From a checkpoint of a small transformer trained on Wikipedia: untied embeddings.
MLP neurons of a small language model. Each row is named by its layer, matrix (gate and up: input weights) and neuron, and shows model dimensions 128-223. Each number is 200 + 40 x the weight over its row's rms, rounded and kept within 0 to 999. A neuron's up and down rows have the sign that makes its largest values positive.
After each neuron's rows, "fires after" lists the tokens most often just before its 100 highest values on Wikipedia text that the model never trained on.

L8.gate1177,225,220,157,166,109,214,131,128,246,194,241,219,219,195,189,238,221,275,198,217,174,151,244,197,115,237,141,178,182,225,217,183,192,196,201,243,138,208,216,152,212,293,235,237,195,181,202,220,183,213,137,206,202,138,275,207,202,189,137,177,204,223,192,240,180,274,167,207,236,244,191,166,186,175,200,185,205,202,134,211,262,178,246,127,247,139,212,150,222,164,311,238,228,191,179,184
L8.up1177,212,264,278,191,168,165,171,259,198,225,257,187,149,170,195,183,313,208,182,132,163,130,267,190,203,228,204,121,137,260,185,167,256,232,112,210,185,213,228,212,173,202,169,262,149,129,181,144,185,131,196,187,261,246,172,233,231,192,214,161,207,212,234,200,202,123,208,189,204,213,203,146,180,207,188,183,222,283,153,213,191,184,211,198,234,202,180,208,234,152,216,212,265,255,136,266
fires after: " d", " s", " w", " W", " D"

L8.gate316,190,162,214,262,177,194,186,231,257,231,204,154,142,252,185,300,235,191,223,273,192,257,175,206,153,154,168,138,142,216,250,162,227,201,201,216,278,183,192,179,220,195,178,197,151,159,179,267,313,131,185,183,259,165,119,150,196,208,172,197,185,249,215,144,199,293,348,272,230,155,166,142,225,145,235,165,237,183,245,229,140,185,261,258,172,229,183,215,189,267,178,158,241,256,248,231
L8.up316,204,188,262,83,281,156,202,178,142,253,181,169,182,128,218,235,178,211,209,193,242,236,183,144,116,197,290,213,247,161,189,163,215,249,241,287,157,151,213,217,163,269,189,181,180,123,282,225,148,128,226,192,138,257,237,155,245,192,179,202,168,242,239,155,187,158,199,178,240,187,175,192,170,221,187,310,157,168,182,199,222,233,130,293,218,183,125,230,140,209,228,232,155,140,195,183
fires after: " f", " F", " h", " l", "ou", " pl"

L12.gate62,199,184,240,250,158,208,206,239,169,157,182,215,243,176,184,134,107,141,203,204,205,221,131,163,149,211,202,228,182,184,245,245,180,173,258,151,161,168,173,221,165,203,174,244,190,144,213,182,231,209,244,217,199,71,241,258,164,200,176,188,176,215,187,175,197,311,199,226,192,231,237,224,215,158,126,110,218,200,177,218,215,160,199,134,244,208,201,184,164,143,180,234,182,207,239,225
L12.up62,141,187,241,190,239,200,175,230,265,214,180,163,204,269,227,152,244,196,227,170,153,199,101,248,221,166,187,146,167,197,230,283,200,141,200,184,239,238,189,261,182,216,229,210,183,247,183,187,189,251,223,208,142,217,125,247,218,190,165,192,248,202,235,142,227,260,247,203,218,225,220,228,118,114,159,222,229,221,301,223,218,279,207,290,189,191,198,249,223,214,231,181,206,144,170,231
fires after: " M", " R", " ro", " Fl", " L", " col"

L11.gate677,240,154,165,196,259,254,198,242,182,102,274,226,165,167,256,212,209,216,240,281,185,213,222,223,204,147,232,219,235,173,212,143,161,200,238,236,208,216,182,216,174,138,164,161,218,136,154,220,232,209,195,164,172,177,261,236,249,189,250,194,190,160,255,184,248,187,269,178,240,214,261,193,188,197,220,197,231,256,213,181,245,172,205,184,117,152,193,225,277,204,190,254,234,200,199,208
L11.up677,197,205,140,169,196,212,223,209,167,213,272,184,163,185,211,231,186,229,223,275,213,227,151,229,201,226,226,218,244,194,223,249,237,160,177,225,179,204,198,188,214,218,186,197,187,187,148,252,293,181,257,183,199,227,199,209,178,194,193,270,204,226,193,275,186,186,237,135,178,230,163,151,200,222,220,227,222,271,81,154,214,169,195,145,146,195,192,186,236,179,165,241,173,236,256,255
fires after: "\n", " major"

L8.gate477,172,242,213,240,220,238,181,138,215,233,272,214,223,248,198,257,94,252,142,271,202,143,188,189,247,272,235,199,180,297,152,251,227,130,197,231,199,217,237,240,215,226,226,188,163,233,199,154,209,188,231,166,116,191,259,164,238,90,151,246,278,147,185,334,173,253,249,194,239,143,231,223,223,161,288,179,267,224,227,241,113,187,305,143,192,253,225,213,224,158,218,224,199,237,232,163
L8.up477,237,217,257,164,224,271,272,156,200,136,131,232,130,175,217,188,207,176,143,259,214,178,184,158,168,156,200,162,325,201,203,134,155,196,237,160,214,189,176,241,220,160,211,244,153,216,187,163,154,232,204,250,179,281,239,176,217,169,202,212,163,169,206,216,241,212,210,148,239,168,121,138,227,198,239,171,206,192,261,265,211,156,200,181,155,158,199,194,173,218,149,111,185,231,184,233
fires after: " the", " F", " f", " m", " his", " bro"

L8.gate981,171,233,176,254,180,261,163,173,165,184,192,119,193,303,189,201,155,242,148,245,255,270,175,209,211,236,271,206,243,211,147,260,167,191,190,157,135,233,213,231,161,199,263,214,196,179,181,231,207,128,160,199,262,177,156,213,143,191,170,200,119,184,188,279,232,173,220,210,175,204,144,188,171,274,211,174,173,167,181,267,235,189,194,121,168,104,204,270,213,195,210,178,211,222,230,240
L8.up981,236,254,283,162,245,181,216,173,151,221,283,194,143,213,231,212,182,183,147,113,192,135,198,181,195,182,178,179,180,190,216,223,118,273,194,211,249,237,193,180,148,146,210,180,250,197,263,203,267,154,209,244,154,241,290,212,224,239,201,201,182,181,261,185,176,237,175,201,198,180,199,153,185,190,186,148,137,184,115,208,160,183,221,253,236,198,254,236,167,139,190,202,222,259,141,145
fires after: "er", " D", " d", "en", " Tr"

L17.gate844,188,185,241,216,171,157,207,294,224,218,163,115,180,166,222,227,219,193,182,253,251,218,142,178,235,253,189,187,227,194,195,286,224,279,217,183,205,213,243,212,195,232,215,184,178,258,155,193,218,183,153,138,180,229,187,221,183,224,194,180,137,218,189,152,198,325,251,244,205,189,224,228,167,221,192,318,164,163,231,282,209,235,189,250,252,144,215,166,215,232,232,170,211,263,167,198
L17.up844,178,112,190,163,200,233,166,146,230,135,224,182,189,193,154,149,130,247,176,201,244,158,173,194,147,215,130,246,186,206,201,200,103,274,236,224,269,209,150,160,112,228,200,221,185,242,178,189,204,138,184,225,138,182,205,172,256,210,152,216,177,78,188,226,143,151,181,234,177,206,214,158,190,244,267,200,175,88,184,248,201,167,161,203,192,235,269,220,254,169,276,143,99,226,140,171
fires after: " d", " l", " c", " D", " num", "al"

L8.gate541,223,172,240,218,177,199,217,172,211,147,161,245,146,260,262,209,178,121,218,215,109,208,197,238,205,232,102,170,224,241,216,232,141,212,182,197,195,159,272,160,224,276,181,177,235,170,187,239,214,266,220,199,234,300,170,248,127,237,237,201,135,224,208,208,221,169,229,228,201,173,201,196,188,180,202,223,193,201,217,176,136,78,279,250,239,241,194,164,233,183,217,213,222,161,174,118
L8.up541,203,174,143,221,267,196,237,217,166,201,191,190,227,163,250,184,218,192,173,172,224,216,188,307,190,238,140,155,231,186,186,261,275,245,192,269,217,179,279,159,256,231,203,154,244,143,275,252,213,223,198,173,227,227,122,243,203,184,173,274,157,236,168,203,270,223,225,134,220,141,184,133,200,159,176,212,233,161,145,206,195,187,291,228,227,223,164,75,186,163,193,215,231,181,127,216
fires after: " f", " go", " B", "9", " F"

L11.gate900,227,226,170,162,123,246,158,254,150,204,182,197,164,112,141,212,194,252,257,140,178,173,146,219,137,185,190,208,224,151,228,195,194,191,165,219,245,252,147,203,216,225,131,231,198,180,207,181,250,184,166,221,73,160,197,315,174,149,185,133,193,142,178,181,197,190,196,234,205,153,293,196,122,202,201,226,142,178,220,201,171,148,260,143,206,217,207,168,171,181,218,169,120,204,195,190
L11.up900,180,257,227,226,206,190,280,151,217,222,239,178,232,205,258,277,198,164,214,170,231,219,162,171,227,213,269,193,174,151,281,163,263,255,237,170,198,172,259,177,247,199,172,254,231,228,225,163,215,297,182,194,262,201,140,171,160,231,182,148,199,204,219,179,183,181,277,264,226,208,224,263,234,233,165,233,209,219,224,170,240,256,166,154,180,201,208,151,213,232,145,220,190,205,203,193
fires after: " |", "c", " G", " c", "qu"

L8.gate570,214,199,167,224,231,259,103,143,217,213,138,157,156,237,266,301,213,186,215,207,129,203,254,144,176,217,272,298,276,260,175,172,184,196,210,261,209,147,174,208,179,260,192,250,214,195,198,213,214,174,226,189,208,155,235,62,130,156,237,130,143,206,176,235,174,184,213,232,205,250,187,148,222,217,171,237,181,251,194,160,223,202,226,181,174,174,236,194,187,129,247,145,187,129,202,168
L8.up570,203,185,198,196,175,220,158,153,158,180,215,201,137,224,208,264,221,205,202,138,195,188,241,242,172,186,211,189,193,215,155,188,156,154,189,172,122,185,141,195,171,191,203,153,145,204,218,186,123,231,168,191,158,232,182,149,195,113,246,216,220,174,188,144,254,191,127,227,227,198,269,233,253,169,155,235,248,198,199,183,128,168,235,288,163,151,190,263,119,222,245,234,170,174,249,167
fires after: "el", " T", " cont", " D", " M", " L"

L8.gate314,226,217,184,181,194,120,111,277,187,303,220,162,129,203,238,173,169,181,184,198,192,200,141,212,189,225,227,168,201,198,212,143,207,260,294,118,168,200,258,220,240,242,180,269,169,122,256,201,228,189,213,207,125,210,182,232,238,198,170,200,213,176,243,222,154,145,247,183,202,218,257,195,205,249,134,193,257,234,240,203,203,274,170,225,174,182,124,189,207,243,258,221,138,188,140,279
L8.up314,234,184,162,177,199,104,108,217,204,262,216,168,244,182,186,236,237,159,220,160,206,134,224,273,198,254,262,200,183,172,230,251,195,228,219,101,162,160,250,217,214,192,183,253,150,172,246,221,219,161,181,212,153,156,144,235,197,182,175,177,189,114,274,155,136,180,205,240,196,220,269,228,227,222,185,214,222,222,242,146,164,232,187,206,195,236,108,247,231,214,233,202,169,182,179,180
fires after: " f", "f", " F"

L11.gate894,220,167,165,199,232,225,193,235,279,215,168,157,151,205,201,195,240,166,184,244,201,184,195,216,326,205,239,268,207,248,141,169,233,222,228,207,164,185,228,191,154,190,204,197,161,187,163,176,179,226,198,235,238,221,206,264,194,254,185,185,247,177,255,238,158,213,215,171,202,206,201,177,166,143,206,156,156,181,283,262,205,198,196,169,258,160,255,196,210,146,295,207,158,281,210,198
L11.up894,233,219,204,136,139,209,259,196,175,209,175,199,174,167,188,162,202,227,206,242,243,189,233,232,231,140,172,148,206,210,220,166,171,232,247,205,179,317,188,229,136,189,213,184,148,191,235,147,208,157,189,200,209,244,211,175,178,211,275,291,171,273,166,199,174,177,257,198,157,234,237,220,260,176,234,221,209,156,237,149,163,164,215,197,177,236,226,216,158,161,258,191,276,116,152,132
fires after: " n", "v", " p", "p", " P", " N"

L8.gate1102,158,275,198,187,220,231,267,207,189,250,197,212,153,220,224,184,166,192,187,141,271,232,186,225,158,244,236,278,167,216,167,259,118,150,185,224,156,230,135,228,179,237,245,226,200,186,188,214,118,123,203,170,247,260,182,211,172,216,251,186,228,235,145,121,144,224,189,291,204,177,169,207,190,245,136,173,168,157,183,199,203,244,162,176,271,233,189,180,183,231,244,257,94,82,231,221
L8.up1102,145,286,194,154,180,244,164,176,231,198,161,211,139,200,224,172,184,235,224,196,214,283,194,180,224,163,201,254,179,223,201,235,119,159,229,131,132,193,199,214,213,236,228,160,161,177,251,158,219,161,182,154,207,258,104,212,208,171,196,194,193,196,187,158,165,167,178,222,167,257,238,200,229,177,208,211,206,161,239,243,150,221,216,241,184,165,167,191,197,198,205,227,206,184,230,220
fires after: " f", "om", "F", " F", "af"

L8.gate54,193,215,244,198,234,244,186,252,242,195,206,143,114,235,247,174,174,206,257,176,246,185,183,233,231,202,178,143,182,253,216,247,161,143,186,150,218,239,257,204,228,237,217,188,177,142,213,258,237,217,224,182,182,144,267,212,189,163,245,233,112,204,197,239,164,209,240,221,184,143,232,244,229,153,238,177,204,171,195,215,166,187,237,219,280,125,170,156,149,161,225,231,171,202,239,192
L8.up54,253,139,219,215,221,170,260,217,163,182,198,154,182,178,203,158,203,190,262,224,217,183,262,153,231,206,200,217,185,237,254,160,186,158,171,225,180,235,273,167,243,196,240,304,154,217,226,211,231,197,252,184,218,162,170,197,125,122,195,238,205,247,267,281,219,242,239,199,191,146,126,146,181,143,199,153,121,155,167,210,152,180,264,162,178,225,226,138,202,183,163,159,229,227,149,199
fires after: " the", " f", " p", " sp", " Sp", " s"

L8.gate1075,210,171,190,271,232,265,216,247,169,198,195,158,135,204,182,185,220,221,170,178,176,260,218,215,176,140,217,235,200,175,237,182,209,182,204,185,173,214,180,156,212,152,188,191,235,87,251,207,199,248,245,182,159,257,154,184,267,302,150,241,248,207,201,217,219,219,251,124,208,138,148,171,161,207,141,149,169,160,248,226,144,249,190,193,206,219,194,146,228,173,226,230,197,199,269,196
L8.up1075,236,153,224,206,276,232,162,213,237,239,111,164,140,200,154,210,182,205,189,165,251,275,239,216,207,218,208,309,221,198,186,260,224,237,269,122,215,188,159,212,143,170,241,249,296,123,269,131,168,253,162,149,157,184,163,221,174,184,179,225,240,200,174,143,178,224,142,247,173,230,208,231,210,133,193,258,186,116,156,231,107,82,160,246,181,187,164,264,213,164,284,228,152,201,238,116
fires after: " T", " F", "he", " f", " ph", " H"

L8.gate600,233,182,238,284,200,150,217,223,153,233,173,198,169,196,220,169,216,323,205,211,222,180,190,212,186,284,225,220,128,229,180,239,189,173,193,83,204,162,205,188,216,151,201,205,217,226,215,222,224,166,192,184,240,146,235,202,232,186,202,268,181,200,215,175,231,290,201,223,204,210,237,156,177,214,189,182,269,146,165,238,190,213,262,204,232,213,167,275,186,214,156,164,222,158,207,104
L8.up600,231,221,229,189,268,178,220,209,197,171,210,196,202,120,193,210,194,185,205,142,118,202,157,254,251,179,149,182,300,183,143,265,249,181,104,188,236,221,194,130,107,171,245,206,161,254,175,193,207,205,160,183,232,228,176,150,147,199,294,213,193,188,191,171,230,214,125,180,194,244,157,229,144,168,75,246,227,215,242,155,240,225,210,198,127,205,212,154,128,229,205,185,216,135,214,211
fires after: " L", " r", " R", " l", " t"

L12.gate136,216,120,207,198,203,245,220,254,287,114,231,245,182,310,245,218,157,163,108,187,211,151,195,243,190,232,204,208,191,214,174,240,251,151,158,225,238,257,265,164,289,242,140,181,174,241,245,161,194,228,221,178,221,200,185,179,188,210,185,154,201,201,178,211,179,250,224,170,133,250,179,181,211,244,96,215,133,243,179,220,260,260,214,129,176,156,233,156,241,212,221,230,167,147,272,188
L12.up136,199,200,133,223,263,207,151,168,124,206,227,235,243,215,222,159,242,253,209,249,142,211,179,181,245,202,132,229,216,235,199,233,145,217,174,180,196,278,131,199,218,164,60,198,142,149,231,226,180,299,258,181,171,190,208,158,207,235,208,214,163,151,193,187,203,176,246,179,155,120,184,182,218,211,190,150,220,203,199,210,219,216,170,233,234,190,213,183,233,175,211,259,210,182,166,253
fires after: "\n", " f", " on", " F", " in"

L11.gate562,194,250,226,193,215,201,148,203,164,182,166,131,150,247,265,168,228,176,152,123,226,208,149,167,159,166,206,240,237,270,236,193,232,157,176,166,169,206,190,173,204,199,210,298,237,210,215,144,225,182,202,137,180,127,158,255,203,224,219,246,184,229,203,242,211,205,174,161,198,195,211,230,189,260,249,171,205,213,232,263,234,179,294,233,205,159,199,237,212,175,180,218,199,228,175,166
L11.up562,153,199,226,99,107,177,209,187,211,232,230,201,191,266,255,170,272,173,189,240,141,167,215,224,214,315,206,76,228,252,278,215,181,192,303,249,127,228,146,236,190,237,262,195,241,114,218,184,192,239,221,217,230,195,203,181,271,258,238,163,178,153,202,205,256,259,169,201,189,236,260,167,172,233,222,188,172,186,196,229,219,293,194,180,202,149,178,251,133,206,227,254,239,232,265,182
fires after: " D", " d", "d", "D"

L12.gate762,212,186,227,157,241,197,203,254,224,183,302,183,141,238,213,176,240,189,189,262,242,169,182,226,245,218,215,156,177,171,203,221,182,209,216,247,165,153,227,188,241,204,190,199,201,175,141,168,87,219,221,281,137,171,262,193,222,264,278,188,222,185,200,179,195,232,233,247,200,104,118,231,282,233,201,232,191,185,137,247,221,161,198,161,153,146,278,194,167,227,147,262,234,150,239,232
L12.up762,185,188,150,240,234,198,194,225,227,201,182,262,167,235,244,185,162,268,209,195,168,189,231,236,214,262,214,195,295,258,175,169,203,185,163,230,161,191,188,211,236,154,214,207,207,223,194,216,236,237,196,184,170,146,236,185,159,217,204,209,176,240,240,225,162,191,254,189,246,229,157,242,255,227,189,191,218,166,131,205,232,162,207,128,275,151,192,195,155,187,203,225,94,231,255,205
fires after: " h", " f", " born", "w", " w", " ("

L8.gate117,261,181,261,183,187,146,223,211,284,196,234,175,213,232,248,311,197,117,191,149,281,185,166,178,194,196,163,243,238,203,139,165,173,285,155,207,193,210,253,224,131,273,177,214,168,204,211,221,166,131,182,198,223,270,199,115,207,180,158,215,244,148,183,176,166,272,268,132,195,206,210,235,268,227,225,189,167,172,123,218,162,232,151,183,192,261,205,193,231,203,175,171,227,213,181,169
L8.up117,163,257,196,276,230,212,203,173,175,205,208,188,160,167,214,221,222,198,225,231,176,227,179,179,204,261,173,166,174,202,191,177,213,171,207,234,210,193,251,177,209,182,260,212,150,157,239,171,184,173,181,121,159,248,226,207,191,140,207,243,244,180,209,302,270,208,260,238,204,155,251,231,215,221,243,210,222,158,165,220,169,315,220,262,89,199,213,218,145,160,252,208,179,184,232,146
fires after: " K", " S", "k", "os", "s", "m"

L11.gate535,206,186,257,241,208,213,200,143,220,203,179,123,187,148,219,232,163,194,186,239,223,216,202,226,206,215,165,195,214,194,179,239,183,203,177,111,173,135,250,181,212,174,170,266,160,188,151,202,164,251,213,186,242,255,194,183,202,188,220,169,191,189,188,205,146,177,239,145,211,139,141,227,159,243,132,162,288,144,209,239,206,199,187,187,199,182,227,230,164,226,272,209,165,237,128,249
L11.up535,183,159,108,196,270,250,177,154,204,208,186,144,208,149,180,238,155,263,186,149,253,227,181,204,164,177,136,232,222,171,238,211,233,120,116,225,283,201,195,207,117,229,185,204,171,183,159,213,170,236,178,110,259,250,201,175,186,128,232,163,221,187,256,201,207,172,196,209,195,181,237,212,236,126,184,255,213,171,187,238,207,226,193,234,180,225,242,199,215,200,193,259,178,217,235,166
fires after: " L", " Mc", " K", " C", " S", " F"

L8.gate769,169,213,147,179,194,218,228,183,204,195,186,158,170,179,246,267,205,203,158,176,201,201,183,281,260,257,300,218,176,200,168,163,178,244,211,222,207,177,178,167,118,161,238,214,192,259,114,222,192,241,192,143,197,174,128,141,233,192,232,258,169,218,219,241,142,112,187,164,201,276,188,193,164,165,222,156,160,219,200,204,228,264,232,218,186,298,231,241,197,138,181,170,247,191,243,256
L8.up769,191,223,222,188,185,225,202,184,158,131,194,139,191,172,150,145,218,177,257,226,278,243,201,195,179,176,232,170,180,167,194,192,162,141,149,168,194,258,206,181,151,214,181,191,170,182,185,182,190,253,189,206,237,202,207,169,181,190,248,260,206,196,182,224,235,247,241,243,118,213,163,240,230,157,161,163,220,122,171,202,225,271,170,238,144,173,199,154,231,154,183,218,202,170,244,216
fires after: " P", "ot", " p", " dec", "oc", " d"

L8.gate101,183,204,197,278,179,168,287,237,183,261,147,129,192,231,240,178,257,107,242,185,211,156,180,176,226,214,189,251,147,270,236,162,217,230,274,179,229,168,139,216,243,135,251,290,183,160,207,210,125,192,170,265,188,253,202,249,131,97,160,179,239,151,210,236,235,218,209,173,170,184,218,203,229,157,191,215,154,237,217,156,205,206,218,191,194,154,205,218,228,264,256,202,233,170,228,146
L8.up101,231,217,248,204,198,244,238,170,214,239,220,248,256,136,233,153,131,245,205,320,156,163,201,185,214,160,180,170,221,244,244,235,144,205,202,219,250,233,222,193,214,265,106,202,156,122,99,180,156,209,175,181,179,179,213,238,167,253,247,220,184,205,178,213,206,151,201,219,207,154,236,228,236,223,163,215,193,219,186,209,118,208,81,256,208,230,224,138,213,132,218,215,250,138,197,185
fires after: " B", " P", " p", " b", "p"

L11.gate1099,170,193,178,136,215,162,170,218,169,222,229,216,224,171,196,179,246,194,187,229,214,154,228,247,203,191,226,218,228,132,237,250,222,240,216,168,188,170,235,150,161,185,70,245,144,213,256,192,148,247,193,181,221,225,324,217,169,153,191,202,196,172,153,260,171,209,233,236,149,130,261,161,227,222,178,158,184,217,219,228,149,137,190,158,170,267,246,244,211,206,314,155,156,260,269,179
L11.up1099,241,208,201,258,270,190,198,164,180,192,199,206,216,159,159,232,188,201,207,187,276,229,222,176,226,148,213,159,243,198,223,150,152,343,236,198,181,182,112,203,157,274,156,205,167,186,221,206,204,239,153,188,162,212,243,184,175,191,142,192,189,243,176,187,193,211,228,224,213,145,188,228,160,161,128,164,164,270,232,118,233,206,225,197,177,196,187,154,229,221,186,186,235,197,160,237
fires after: " l", " ", " Sh", "p", " p"

L8.gate271,185,202,235,192,204,256,201,240,180,235,189,183,210,200,212,183,210,231,226,258,219,231,140,222,214,197,291,206,254,217,155,181,192,221,242,158,228,146,200,210,186,214,203,219,167,79,126,183,193,229,206,215,160,228,272,241,329,179,159,221,212,178,267,217,176,188,168,187,254,272,256,169,201,261,146,185,208,194,295,146,223,222,145,228,265,229,233,262,201,218,169,140,214,232,197,173
L8.up271,132,244,164,207,285,143,137,289,223,232,232,203,151,221,201,171,172,211,173,205,226,241,169,165,299,261,217,233,227,239,233,241,223,133,205,220,173,222,204,165,189,192,246,279,228,169,124,135,236,173,225,237,185,156,253,220,134,194,171,222,234,208,142,178,172,160,182,155,202,219,253,225,273,175,231,220,246,194,190,117,222,168,156,183,225,175,215,251,212,170,217,215,161,151,167,234
fires after: " S", "-", "R", "\n", "S"

L8.gate30,205,245,228,169,230,197,165,196,195,249,231,198,222,164,237,218,142,176,191,206,217,183,209,174,123,218,230,259,210,189,185,168,230,156,158,200,145,106,170,266,243,250,181,254,206,249,120,219,232,229,73,256,154,214,206,158,128,182,219,250,138,225,167,240,213,166,131,225,222,230,217,258,218,179,215,187,125,281,172,163,219,127,218,218,287,189,221,189,195,168,198,267,222,216,264,154
L8.up30,277,229,244,154,197,177,211,214,188,165,204,192,175,197,267,230,218,172,228,208,258,165,259,242,103,242,269,284,191,251,160,192,170,217,127,189,180,256,207,199,153,259,207,203,280,277,176,238,214,176,204,210,211,129,183,192,163,201,244,177,295,190,229,263,173,191,235,242,182,187,230,216,194,217,152,240,198,244,235,281,161,194,193,174,253,277,200,195,135,227,226,240,192,191,216,283
fires after: " N", " l", " L", " T", " K", " M"

L8.gate493,169,159,135,239,200,210,240,237,209,221,213,270,199,147,209,154,174,259,227,120,221,197,166,227,192,248,209,168,179,252,221,199,253,193,151,258,180,208,187,252,204,291,177,221,154,192,236,195,200,181,154,253,177,205,271,203,161,200,217,262,228,139,140,232,188,269,241,153,201,213,237,177,276,195,230,217,189,227,173,237,196,184,144,207,248,234,200,204,148,173,242,181,164,197,227,159
L8.up493,207,196,149,218,177,192,200,198,225,136,210,196,153,229,217,183,241,218,256,197,131,177,135,257,199,214,226,225,178,225,170,187,173,158,206,118,153,175,251,278,118,173,222,230,234,191,170,205,202,188,203,222,210,161,270,206,187,169,289,250,192,241,156,224,210,200,178,248,207,196,208,294,204,218,150,136,210,198,177,202,260,193,155,256,195,176,213,230,235,216,269,190,180,158,242,169
fires after: " H", " L", " B", " K", " G", "g"

L8.gate912,207,162,258,200,114,223,266,158,232,236,155,212,209,228,274,181,259,207,135,218,160,207,181,190,167,130,183,193,229,176,158,166,256,235,208,211,207,194,241,197,258,208,242,201,131,147,151,247,138,128,206,258,224,267,197,170,185,212,222,282,246,133,195,215,157,305,167,212,233,227,142,154,204,270,197,174,227,133,231,237,162,188,185,161,177,255,284,169,246,229,217,132,173,222,253,228
L8.up912,135,209,206,213,252,233,228,128,227,273,150,217,160,166,210,256,240,157,216,160,184,192,147,167,195,190,229,201,192,193,176,158,270,179,148,184,240,93,266,190,249,168,158,192,237,202,186,190,177,196,290,279,166,144,244,180,176,123,239,253,148,177,126,178,136,224,166,128,246,276,183,222,199,199,147,142,212,237,227,202,136,172,154,181,110,182,170,184,168,215,229,199,258,154,229,185
fires after: " H", " C", " N", " P", " I", " G"

L8.gate910,213,192,126,171,159,178,214,222,198,190,199,236,179,195,227,170,183,134,122,209,161,226,191,219,210,193,138,204,228,236,239,218,210,178,214,263,232,184,248,224,251,181,216,254,195,206,173,210,213,194,161,219,219,254,262,236,146,225,172,125,140,221,240,240,133,222,226,170,290,201,174,181,230,180,189,215,176,143,175,187,224,197,260,264,185,176,144,171,94,158,219,229,214,189,215,205
L8.up910,307,170,213,217,184,213,179,158,202,172,188,281,214,169,239,217,216,157,118,190,168,208,148,152,228,188,153,144,215,241,221,206,194,154,183,234,196,235,219,249,217,202,193,261,149,225,192,171,277,165,225,179,181,195,234,240,217,240,270,169,187,226,143,192,243,234,203,192,205,109,165,204,177,172,252,209,263,251,242,241,215,185,221,167,229,172,158,238,183,194,233,220,122,193,164,305
fires after: " f", " F", " s", "f", "stit", " cont"

L8.gate1061,163,187,300,208,218,277,223,167,191,184,184,196,171,167,207,163,139,208,169,154,187,234,129,142,187,197,248,215,213,144,209,207,199,232,178,191,225,206,178,267,196,200,180,154,184,262,192,227,192,219,151,213,212,221,165,230,195,124,200,210,163,217,226,213,144,142,113,190,216,294,169,234,172,202,172,221,151,163,224,172,187,247,171,214,247,167,152,177,253,203,221,171,183,253,185,193
L8.up1061,194,217,141,258,196,190,243,175,162,215,228,192,190,254,193,262,194,224,209,157,178,168,212,99,282,291,189,206,295,269,182,208,140,216,144,216,166,203,157,208,175,205,194,222,182,225,174,224,150,251,227,182,209,194,153,218,206,172,235,209,165,156,225,242,220,132,172,278,153,150,134,242,196,194,224,146,203,161,181,233,155,227,287,162,286,232,247,257,248,240,255,257,188,160,218,150
fires after: " Sw", " w", " W", " O", "row"

L17.gate737,219,189,198,213,253,253,261,192,195,184,180,200,229,198,188,164,294,241,213,165,196,244,196,198,229,187,146,191,178,125,204,213,195,209,218,255,227,232,219,175,241,222,207,194,218,163,143,279,160,131,163,190,140,227,168,238,179,224,185,214,110,215,181,173,191,181,257,245,160,158,176,153,234,157,163,188,224,133,241,197,230,193,251,187,194,176,169,179,148,282,258,235,277,139,232,218
L17.up737,249,214,190,237,175,206,200,237,205,251,166,194,195,224,227,212,171,202,222,212,137,206,258,198,151,265,181,84,186,223,208,121,222,226,244,181,218,255,227,232,227,155,140,193,199,244,257,229,261,217,212,152,217,196,228,234,270,181,188,228,206,226,220,223,185,185,178,124,248,216,206,238,236,188,152,198,213,232,210,275,194,141,225,137,217,184,223,195,225,236,180,207,150,298,165,153
fires after: " T", " h", " t", " w", " s"

L8.gate323,214,207,238,234,167,224,170,170,184,218,189,191,221,195,217,200,179,177,158,233,192,203,235,189,189,173,225,237,175,176,190,185,165,241,269,226,191,216,145,162,213,249,139,215,192,159,205,158,234,224,185,300,219,116,207,147,167,127,159,219,173,229,174,220,118,182,159,160,154,200,128,189,187,182,92,203,200,226,152,196,196,217,265,169,251,197,229,188,206,132,229,187,154,263,157,224
L8.up323,216,209,193,199,170,211,199,208,221,179,195,156,188,168,243,184,176,221,166,212,217,244,163,281,159,237,159,258,209,99,177,205,150,196,222,265,178,219,204,237,194,194,147,174,172,178,240,217,162,114,198,199,97,220,150,186,211,202,246,250,223,151,151,152,222,281,215,207,190,309,180,264,261,154,186,146,248,177,197,140,256,183,274,188,211,97,132,203,206,161,222,115,155,223,184,186
fires after: " M", " C", " in", " R", " W"